From a checkpoint of a small transformer trained on Wikipedia.
Architecture: LayerNorm before each block, learned positions, tied embeddings, attention and MLP in parallel.
Training: a variant of Adam for these matrices, 152M tokens.
MLP neurons of a small language model. Each row is named by its layer, matrix (down: output weights) and neuron, and shows model dimensions 48-143. Each number is 128 + 32 x the weight over its row's rms, rounded and kept within 0 to 255. Numbers have three digits each.
A block is one neuron, or neurons of one layer that tend to fire together. Before each block is what it responds to, as a language model described it from the Wikipedia text at the highest values.

Responds to: Word-final suffix pieces
L2.down36:139120122098124161150068124095099123101149081132140186102080139110137142088119167152157133113068159147137104106106135129165077122196157117096124119149102137193139160138130170133188125076103158143151144118117201115201145055132097123096154159160119121145148126103178105095131112143108166072
L2.down70:179146095112077174111110063128103209081174154071172184106099158102132091129087186065086158089076147131086067129150169166141118136114115126119171061106178105180126167128114070163150168113146132082120112127155111150118087154165094105162177107215124158156133109175151144146160132095175132155
L2.down127:082114121102119152209098139087084076143155118079174139102141127133121149107149151133131180131110125111070058169112137120157107073111120060157146112052125088153136194100128159132093202068133144175170177136137150136107091170147061108122124138117069170116144142122144111130101150142175191082
L2.down141:165103142103141111108111126109115252121174113104130148121105121202134068152124135089163181108101114128118097091139123157128111093126068162139182167110074156100158127123142063124189185119143141070113141141110114107112152144115105108133154125136140099095145149125067144126153145120158152165
L2.down295:137103135166082128182063083102152134088126162078162150130114131071112161153108198084078080037109159085074104089128147168118115063107116136088067121107126136187139113154072132144119131147093145126150152135135114136096093149154148162113144152127077160159168121105146135087153154129099147182
L2.down385:124171175114104143159109091058137156151131171039173111155155141085126130167101144087112117069102121185080143108138147110164140101106102128082140084114113121169101143107089129125173162110181158086173137104117163138153192157141125121101169116124127161158126091158198110180141072153124165144
L2.down513:182128122093112125180150123099076137126214073106151157082136169137114127131121183143154092169109147145135126119144129000080113108091121077102104071108122108134115123138117135137143118108147121102151103157114145174142128140199058135134145149153101115136161118118197163172109094138098130139
L2.down550:119131170129149151141136142101092089128164144085168125117131109133117129114171108138170147179081069118122127113129167096087068129154060120126097072136119137158093103143125069136165107117143144150129118114166138146095173208129119089143129159211126110122157094094147149122140111180150131210

Responds to: Mid-word fragments in split common words
L8.down33:118100142091125125149133114154082194139119159143126139157147106136167098107117148130184097127118102115089160113131164071112147140091122095127137120111153161129129150166145111093168087127105191166092086121133150099128095175104109115101097175113095110149084072122100123176127125196101088090
L8.down116:110095131142086142089069143118138111142154148132072157130080153156068136137097135120207141105131065187069159091155105193168167083149101101117127163121117176098131189156095117081152138140107111089139118143169132151124104120133115105130113151179115122151170170060151165135160107182072158102
L8.down172:163163106135074141142132129135129111171142137131137147111128130090111131180114201152159139121210096069116061166119172110068106200150154131139134099135106149180154210083140127092129142113185212096126184111127130128189150105091101195110116144169117170149083143144107119125124124120136101104
L8.down216:150143147120069064181112110152069112090148101136234122106088185139141154151112078138130090082141138069109096114103124154150094176200118172112100109106137101132130156178064202158117110110134098055074071049126110145119144114176104114079136115123127131164126098173132102078164159137124156079
L8.down267:199146140143100108142144077096136114102103237127143175130139124115158124151079167147086140115170149141118125110143157142126065112103104168068146149132134182163133149082074156065103139149159130108124106123185130133114121108137155105080088135136137079089133183089134085111146171156105160116
L8.down318:146173077157147164143138155132097162082108107146166093139089149106088090122104160092123039097138088135136138120170155122100117139188082116099090103148173081194198191051141156177139136094113122174119153094130144096114107101130160148130150139161116172176094139139120144094125145136178088122
L8.down485:135132078079137130149138139156161189103139228032219166093153111134129132096094157083123106082137109101100117092111139085136145110130117144094108100169137094088146083110137091100145145107137172155132156135178142144151128167123114139101080119124091098175123135118121179163105144157087109161
L8.down540:099160104181159132167106144094111103131144240138101158139130132129071068162098162095105137138141093061179092193150137080154102117180109070173110133155151114112126168120113087157114063106081131147142112136142133104126145108081135095080122143189135136131143138077133119186116139098130146125

Responds to: Word-completing suffix pieces
L5.down530:146151133103171117117152141093122156163136120120100095067124078112125079137099114108159120092097138059161087071094119137111148132131119165110108053093125162186150129121142150107114106143139090149169102152137103094183132186201070070136170195130117171139103137111205159142117099136063120095

Responds to: Mid-word and digit continuations
L2.down41:125103204096087142164087154073099149103134165084118124153141141118083091128167128134104175038107104148102097119114103125129090124156117159067165136107128166202068112083110080167132130110090163113090099142130103102103210150150072140162091086163124164146158143095119095205149111119208127134
L2.down297:182161140187107146158089076114127164053161159088132147128114137151125123121081169098106159102107153125125095152196168123142112153095072092065153089101173157105073155092094092153141189076143160140154136091122130170129072146135109129140190123161117142127158104081166087178170151110122133171
L2.down462:149175104130104125073136161131124147094187113141146117146109124130126112098151115111157165163132148157104132086155094022090126133182081105102125102147098159074103098118131087131168144087108142150156120134125193130094139164154114070165122125190104132133170090134129121173127108179109115193
L2.down470:114097147078079141154119139123118144119166188094152109191136175194103125164131147130112158055100091152136135176095085143096098087174179111041136086081100148159081123112079143158134173089090138115116107127143132106115101127188111117164131112194132128154150139120124084185136082134155131124
L2.down554:064093146079132082112133221135122143146155125160124155141124150165127070126202140120120148094107128176134180117118087113098130109107152141105124137144040109108138066162178148099176119144126109093125113154110124095070149137146153141148041096114121085142120183123148130116068139205095145126
L2.down578:154113120157103125100100142129144097116132203132143132149153134112113086115130123113151149089166088155129135114133148168147111120206111170159118140122103128159093136095111091120153135151085211141129188141095170144130197081085130102108148144130126188137159097108091138173137044110166139125
L2.down589:062086110111099108123130186145083113143164135124149152175149151130138103075192125148113168101078154177164136110110076146118143096129171129115123127140063065161121082134169114119167151126100136104147091170110164097098130153146151145147065147141118107158101185087169134143055096141095164120
L2.down629:149113138113113142164093092099087136096177109099151177103119144144113135179081191103138179090121128111099065163129131125146093161116067118097127058087181169144083157094094142162161166136156126171143138097119113173111113138157102112120204129187111141091135056143191078148165145079160112098

Responds to: Mid-word fragments like ff, it
L5.down613:146166130153130114157200150136138088104170139121108172121118140127191130087145145109118145142171089090100127186139099146162140134153120163069125084134178134071151150048131103108142138051098120157076170150113150220144138184151113141178137113131103103123142149090158121111139145097152076141

Responds to: Space before numbers
L5.down329:138191137130129147069123125114120126140087139137115070101125151105099128119125084039080136227140147123139154149103157131146134158100104131148184139113158168131115137139196110132162128152132092138115143132157101116132113107093145143065146074174164118049166140153129144123085063129163143092

Responds to: Mid-word subword fragments
L8.down105:182145139169081161168123095160135168154122085092067106157133196088106110085118171101113147147174108127147099149097143147125111064125170179158106120133130154110123139117121147130150116051144121097118160081137092168108114165109169169146169114091097145075118123135122151116171124156135102091
L8.down106:177142130134122120170156169104155111143139181115132125177143109119119127146104110124128139079130182087097079135133077170157081192190098162137102170082094139188168103073102090093118158083110165103136171101070069131113071140124141150132104132131082141192098151183100088188134130151132128163
L8.down124:138139075152198113165115113117161110119137159102130107144196171131137108123129140128102134159136173142160088151162108132169148114118167215123108108125131132183112127048100156114176162102166139202220079148091067098140067148147136135126129096117088150122139139129193086107105123177090117116
L8.down298:183138125129090092113083065156140151110136079129119091131080171151163164179080131133050157214147134114122108126172157153141146106136152142119204155137130120083126121151134114087139195107147173109117126099120123143136143137160119140119153093171137091111133074149095149059149113080071164121
L8.down373:248109149098081168163139150089137135103146120112155141091132112158101100163089150102145191139157131105101095153155150114176176083162090157125167104131088139082124075111153143118142149151143118117103146098099091166102081140133091199164187090157077111151151173123098107178116145135124083211
L8.down476:204170073156111125114110124167141139057139087136098143133148088126137183188071144140104100124141185126166074150138142130157113131128130150141137154185135163114114122081098152095054079133139197156170178079076097129117013125128126138165163112134127125151163119136145116151111138151124124066
L8.down521:157147166139165205138136082095193094120134061128117087150097125150097150120104133145115161082118160064070143130154142113140094149177105148121150164150197133160162147095085132108110128144132124123117157090082059142118102146105140175121190113176108149139157106134097126147132131093159181103
L8.down613:184083132164103164139131134133148125165136074153125142118193140094116134137105106133103163139138120099167118152137137052154118101134098118117134140132157151125104063079081143137158175149142159176113148117084123171109070137124179165116138131083103171133091100211211137149120131159143176143

Responds to: Post-participle preposition or prefix
L8.down10:142113119110117117063161136094115117195170131085095102060129157171124122139137130160129115152120095110171124093133166067190135075082100133116099109155110104107200136150134146129164154108107178165143153130137133147157116131120049130093114217139118122046144086078111128099129123096084118068
L8.down83:192080113180120082151139123096102129122141104085180074092118112143095071126145150102100127195087077127124146108147195136123138078138083142056168137156102113095071111154118095152195180077109098086166095137152121174091113152183154156097133095113115085138161122130154115192120147148127080136
L8.down95:114085141139113161170079102105124130179179096109102155093079157146132163098067157134134198174135150125124121119135139102141107143093104131095145110158171042125088091228133125174144128073150100139191170107104187141121163147129164133098142074123149056128120138116131096197149163176159149111
L8.down158:171158153105115160130159121139111170157102116084150114119135111093145057093139150078164132115175076106135089148108128062167113116133133153141157090094153090159169151111143136085127211083101112140153148095159129147150119111110122157101151095140148103135144136115138099110107127133181073078
L8.down188:150109090088103167071102114080136085132195167135127157136091104155139078122221077131115141075111133103193145106150144112123185104074143128086115092119128115165154162126171140138159162159156106134141054152105113152101125182150187160114159139136111154102134124191105096166114082123176099110
L8.down322:108166128144123093149107143094114101158156160087115128102106149102133078065105149086155148218159123144168053135175113122143127159154083109100154100151102100162082089214153099099127125107095113132184150103098168128101134166144124166088124137156088110074079181159163071182162153153079153105
L8.down529:134141097152107091217133138044135138164163118133121145103089130123168088110120178090065120094120159183097119144114144109213146174141159157085101157149119152128139134068120040124102132083114094104121145084119120151132114075132101182107137118174140144090198196078121153050153095180131086156
L8.down555:220044101067095134113088142079137172095169114095114206161120150135117104149142174122170140093139143122111111157132138103146150143135139101077110107152157192152056081111102137159101096108145128103081131109125129140152171113126096147126119126150143108079158118168169091127139113089177098175

Responds to: Mid-word suffix fragments
L2.down65:124055142077130148181058132144150161074109141098158167083108129096139117137144186060134142107063132135103111127137124154135181155158105140094071123134120101147142153159139182152124176065124150053111107159112064103075186137186104147126105113109083123139169101086134139213142112167130117117
L2.down115:122134096099124151165159158119121169131187104087130134149068114157161125105122143184165148162086107170134154107133108087130009084158123120160143114105111160142143137108090164145157075136091125161153122128147127138102086227198102117097136181151050093162109074118170105098143150173118151130
L2.down124:141117137082080153151132174094142226109162087123170161157106159086180121128095122118122118076107123131116120061181156163206107111094080121111119083151084125117127113116168071145166142106150151105164140154178122165109129151143167073113131109143104120153153086134157179127140139182122101167
L2.down320:133131102097127153116127116067101122124159113120100174058068148148105123082131154074158168071130102137168142113120154076152085206158091151124110136133146130123094086187157159194166074170099125124168154139143129127087086143172115151131177146172152150168100096161156129108128107124099154132
L2.down357:130135109160113124129126118131123172082147098117162142120065142106138139122115183057113148055171097093163171068101141085205093153160122116093072118092094117141085077157134086153147120125160110092177121123143153081092139146140121100144130119177149151164129107163109135117167095156091127108
L2.down461:150139142100100127107111137060116123144115158096133109093091151160135148106094168065130081022118102118115109125108133162166064165114139130087154098151129112160139080145097171177212142139128105085119130128174150144079175205156136144124139142154121106122133113147103158133144133150066086186
L2.down620:054138108068129104106147202127114136131150122155124173092100134177128081109184136117139136073109134180104145065155086107104156134126163150129142137133058092123140087165172131111143136165110107070137114168123131102042132146134160114133022099084108120148119151127153110130061144190094135107
L2.down625:115135130106100138091184161115125098151198056183127164160159130140075113115098189134094130039141147119115106106139151161128108124111127139136172081134129069137092171130121131141107116183121131090172112131121145120122118177158108140092132116178046167119176130138088169167090183141094094221

Responds to: Word-final subword pieces
L2.down88:148088125157130152176097103104110115134151136150152117100190090062068162092096136101135162158130157127133101090113117150105111075144124147150123097107159127169160191099092138125121086171184086150094151083176126146069089162111117052128171100070151135083125117138123053174155154109192103138
L2.down90:121089079105128101145172128049074165093119109077103179061071149159112145133157064170127151103147117134115151115172163124176098138140122166139143136149147177135091139103158075139120113139155108090155128161157150125147152141097074057108133173168113088155144101122145126080146156139134146109
L2.down145:093098121119175108104176121132112114131175095150118103101111151101129152129122141098170141161121131111187112101087119165091065155154111156076128084129255196149123167110120169092062129155121114204111158089126128121156182100157110097092168124088156151132136099143127077230137069092161122142
L2.down258:129127138080106163119158129098087080097124098132084119126118117205099134140195094147129081082118154106063128097086106139137097175090146162153109162101131109141117117117128129156140166127108156110160084179118128139155189170158114122088105171141109095151154126106126105101113046178140141090
L2.down355:131155133140216109109137082081123157142170196098124156109122097117087174151090124155111171167130190120108077097171159165118087115170117173129123056169174155123084140044094134119122113092156112111098172077071073139156168156096127136136164143109171096179176127132143159132131153065107159160
L2.down377:084140108097155122157108128161129089124110162140098183148132114109138172142132143148162154141107119112127146121198102136116091159126113156134133077143152156147089174106125165085108128095039090189104134103106161103138141097187120060136162161108161105144176118071150105209114153092156132127
L2.down466:204150123106056069127136130105092154130120128156162139121136166116157081084091130137089121163124113149133094146182195139160150106197135132125151152033173113102131095167100106105158109098144122176154097139137056182130103137110106171111163119157142170115129150177144155132144180118125134179
L2.down484:091128154094121096160130147133079149133165102133111070099162175154143141136160119171153085066133090150098126092051086099120050165149129125068154116126153172132120172124129134153138167182145110152141116206106151111115159104153097076120176163117170081146131095106126146096099090170163216092

Responds to: Locative preposition "in"
L2.down87:122176044095072088085145142080097133137151143126136194153106139177177143092125156102126118087086098143135160123112150126118165173119153135106116049109133079191135150114097149177142147140122127116169042168087063142156229221142110131152161120174057129110188109150163150136149084152149142138
L2.down219:115124156146086115154135141147043092082109149065139206165141091159137157132112111161105186092049111111130101062078095137190144107141119148113126120120154153208154162144154157137109172150141114106185117134107138183121194133127053055092111093096042183094108133141146148151096126121147144124
L2.down251:154142095121125126145051075158111106060172147123183179109065144140101067105082142160145132097060136097084112090152152117178125124095065129137129140119135147127095124133111110149149145108098118155150150103149161174130110167127118110159210137189121069101162084085189088196165164097134134110
L2.down387:148117136112133111107130089130132121139141100085205115166078103135094128172103112147145198052137100120094147115172174140173155137143106209116156108140159214168113148130097136179119063127140134141129112136167077164129157106152070129072134151135079139140080085176050100086153141150070136079
L2.down430:154147099063108082136087149104077181103205128127136144094126161125154136118088199062133122047094114140125108116138139102133109139134091069112134056125096140126069101184146109167188159151162132121160136109150117197070145202175127124101148123187101154091172105123164160162159131165155167177
L2.down444:120128130073107161125095144105138149148138169083123172148112109170126122113121157123127184070074060204138099067126164231157139093111061158107146088128122097164049112094125159112126157131081117117148187131130164199129119154163137165115154172131084139137172091116138123125108104166139127163
L2.down480:123130146142171171129155121161192109167070145083166138163126182115114105085080182121117161174107093154127047151109157150099121139186120131117129101163113169143077062126099159096129119136147131119102147089107071150102103146119103141141160140146090162129121129184131111152124142140115144134
L2.down527:128093120106098084136130132098086153160185114128147085129081155155145124128131172099119103050117086103135137134092117133165122122109122077059141080133128141120080120175121150153193133123172145106161117124104175180153159176101099144152147145216107130128119135129207123184145111148072181166

Responds to: Table cell openings
L8.down91:153103137166143135193084150093091131160086024136153123131118096141100065154146140148108117187064131136137101122159118157155094097119086103146117123170210160165100164164161128109152158143123125116146154124168122088158070120108117121083127081120144115146153130185170119156128119124118100133
L8.down154:086153177044158135172157114118158133125154163123160142111187134156151152155092144076131120142136091111130120145096146084119109163108124118087125140182106156119127108139106079139102127097063137098101135141095096094108127153066093142114143112154170087150218133096152149134171173138144170096
L8.down155:074109121101120145147080169145159111122124074183156091189144114132091096138099130087101147157141108185148147131119114065078110142149105132074113169120138190212170131162054106124129141150134153140115096116119139124090130175116139117171180078170163130125164097100124100142152129134118096161
L8.down208:115100177147131100139131071144201153108130122169114140101135110101092215094043168132110130147189116106124067135145119087139118164129171138154137149143151133094183184045113146193120157066133157143133137090052129169134088113123124139117137163156116161156137064148150143153123125093109149086
L8.down225:090079141152108067149138092110173135156126160182130179059174170081152126132125143126049152117153143152119128180189118141091112115100151095110131120141165112116110135115080126115083134056202114150101124100176109139105125081163142165138146068153108161103125189155132094160148141146194102098
L8.down249:141141131175158162167083103160104138130080089096136118103181088060103140133128108144092037081126142142175088113109114127122139145097120174130162125200156110129066107123109080153082138171145190123093189148087139127091133114106102151120132090153148139158188203138140203161144116154129113160
L8.down311:121125081255121113140124083181156075137154247134124093107118183100111084132148130100115145102169147161117083093155157156097125117163087109139095154105144113101077159088124121095118126176089158159165181137146097128120181117102148143127142159116087157120165160115156139177110108072109148109
L8.down407:140158161094154137101103077141126117146191127125145100116088122147094138108094157155181116188197096091092082152134079072113133217120118126160135166077167149143123183076123110087120154109157128147108132091094154182146117110072151131089159134106135140105118077165143123143168067096125157105

Responds to: Final digits of numbers
L5.down426:176104136157090111089133122149138102133128147119122099108075144144102146055067063104065148127107236142127081162133150108115103120112129143123170133123199133149091159136087161161155178125139120170131106130125151179149152146088133148148172144107151111100155158129109079173149174116208101135

Responds to: Word-initial "in"
L5.down444:190173158123097132097118098044112150118144100107080185130143100155182085101113167155145130111138111133150146148152146164118148134059142167126126148111168112143081076164117160120088080131164089155151211143105140132116108146149102106142166138133124089112167162085136175121174192195116133153

Responds to: Word-final suffix pieces
L8.down146:148082147150140179107126124103076126125119112137079138154102171146154135115137157126059062135141124121140139144117112204147099182086107155071086086120136096109162141115099161143113042130147073172105167081146100255136147119105146112162172144122129106124174127165103060180146129125173124130
L8.down147:152125143111091152177133135105112123149130146126062125138158073149120130110059107126156141112117121102097088171124080134108154138088117135126104122146171128126127107091069153162098147129106136121133101086134074150180032136139108161158172088173101186157147133150195086175133142089151167102
L8.down151:123140168143082171160062117098087108084106188123175113140106136143120149095101161096100198195133147139155106136108121169147127120145148167115133107138112112083176113138091101162212139108071144108142162102134166158116132094146144149063078127110170119106112128160118106128138145089116122159
L8.down164:137103120175132095174097146063112127110142173173130162161141170144174132096178106118141081140109166113108153130120137190059147124114128142116117105085112100134193129083124163151149183056117132100138119145163139164112126125119139149118124161110156185098110167132114069150130135089184095165
L8.down189:143131057156133174109083172139159087147126095102161109109113161125151110154126116139108083106162081143145131136087125112154163082116110144105181089131096159155104201090077086168143153157096153143164145097120106171185147097096156210123147113126089180083084126102193132166126125087154133066
L8.down276:142139157152163154184111142155086147110112115101099079116124113115108110094111140170120092196173095176099127112108148121203088187207116202105083111169113158129144127102071155164141163116108085152091160085100159129124132129151146130125163089152090123157109135125133139086135097069156183171
L8.down412:121127139105151143146047132141084175153136150087201149111136186139117101137111082087136133127120152110170099127197168165042121148139135127110116152152111175085070197126134098111155176150070121097104139167103072129125075112156113112144137072145150114116176114131103077148182132124109072086
L8.down475:121152155117169130163155081082138155151181093080048134121168077150135183113127146108116170126146172087130093150107163118192093100156077164129078177097141197115094092124161134041160156098146142139140145117094158078121152130146099112076098110081125126143162160147182105154149086144084101112

Responds to: Mid-word vowel-nasal/r pieces
L5.down13:124142131145145109066132134093125170122134159121122113105116121120126100134173216070109084145132163108162124153087132159110131099100170128154097139103072140106134117142145119134178132191092068192108164174165099113135142113107126110136140104105125158113116189172152115131096128110180148084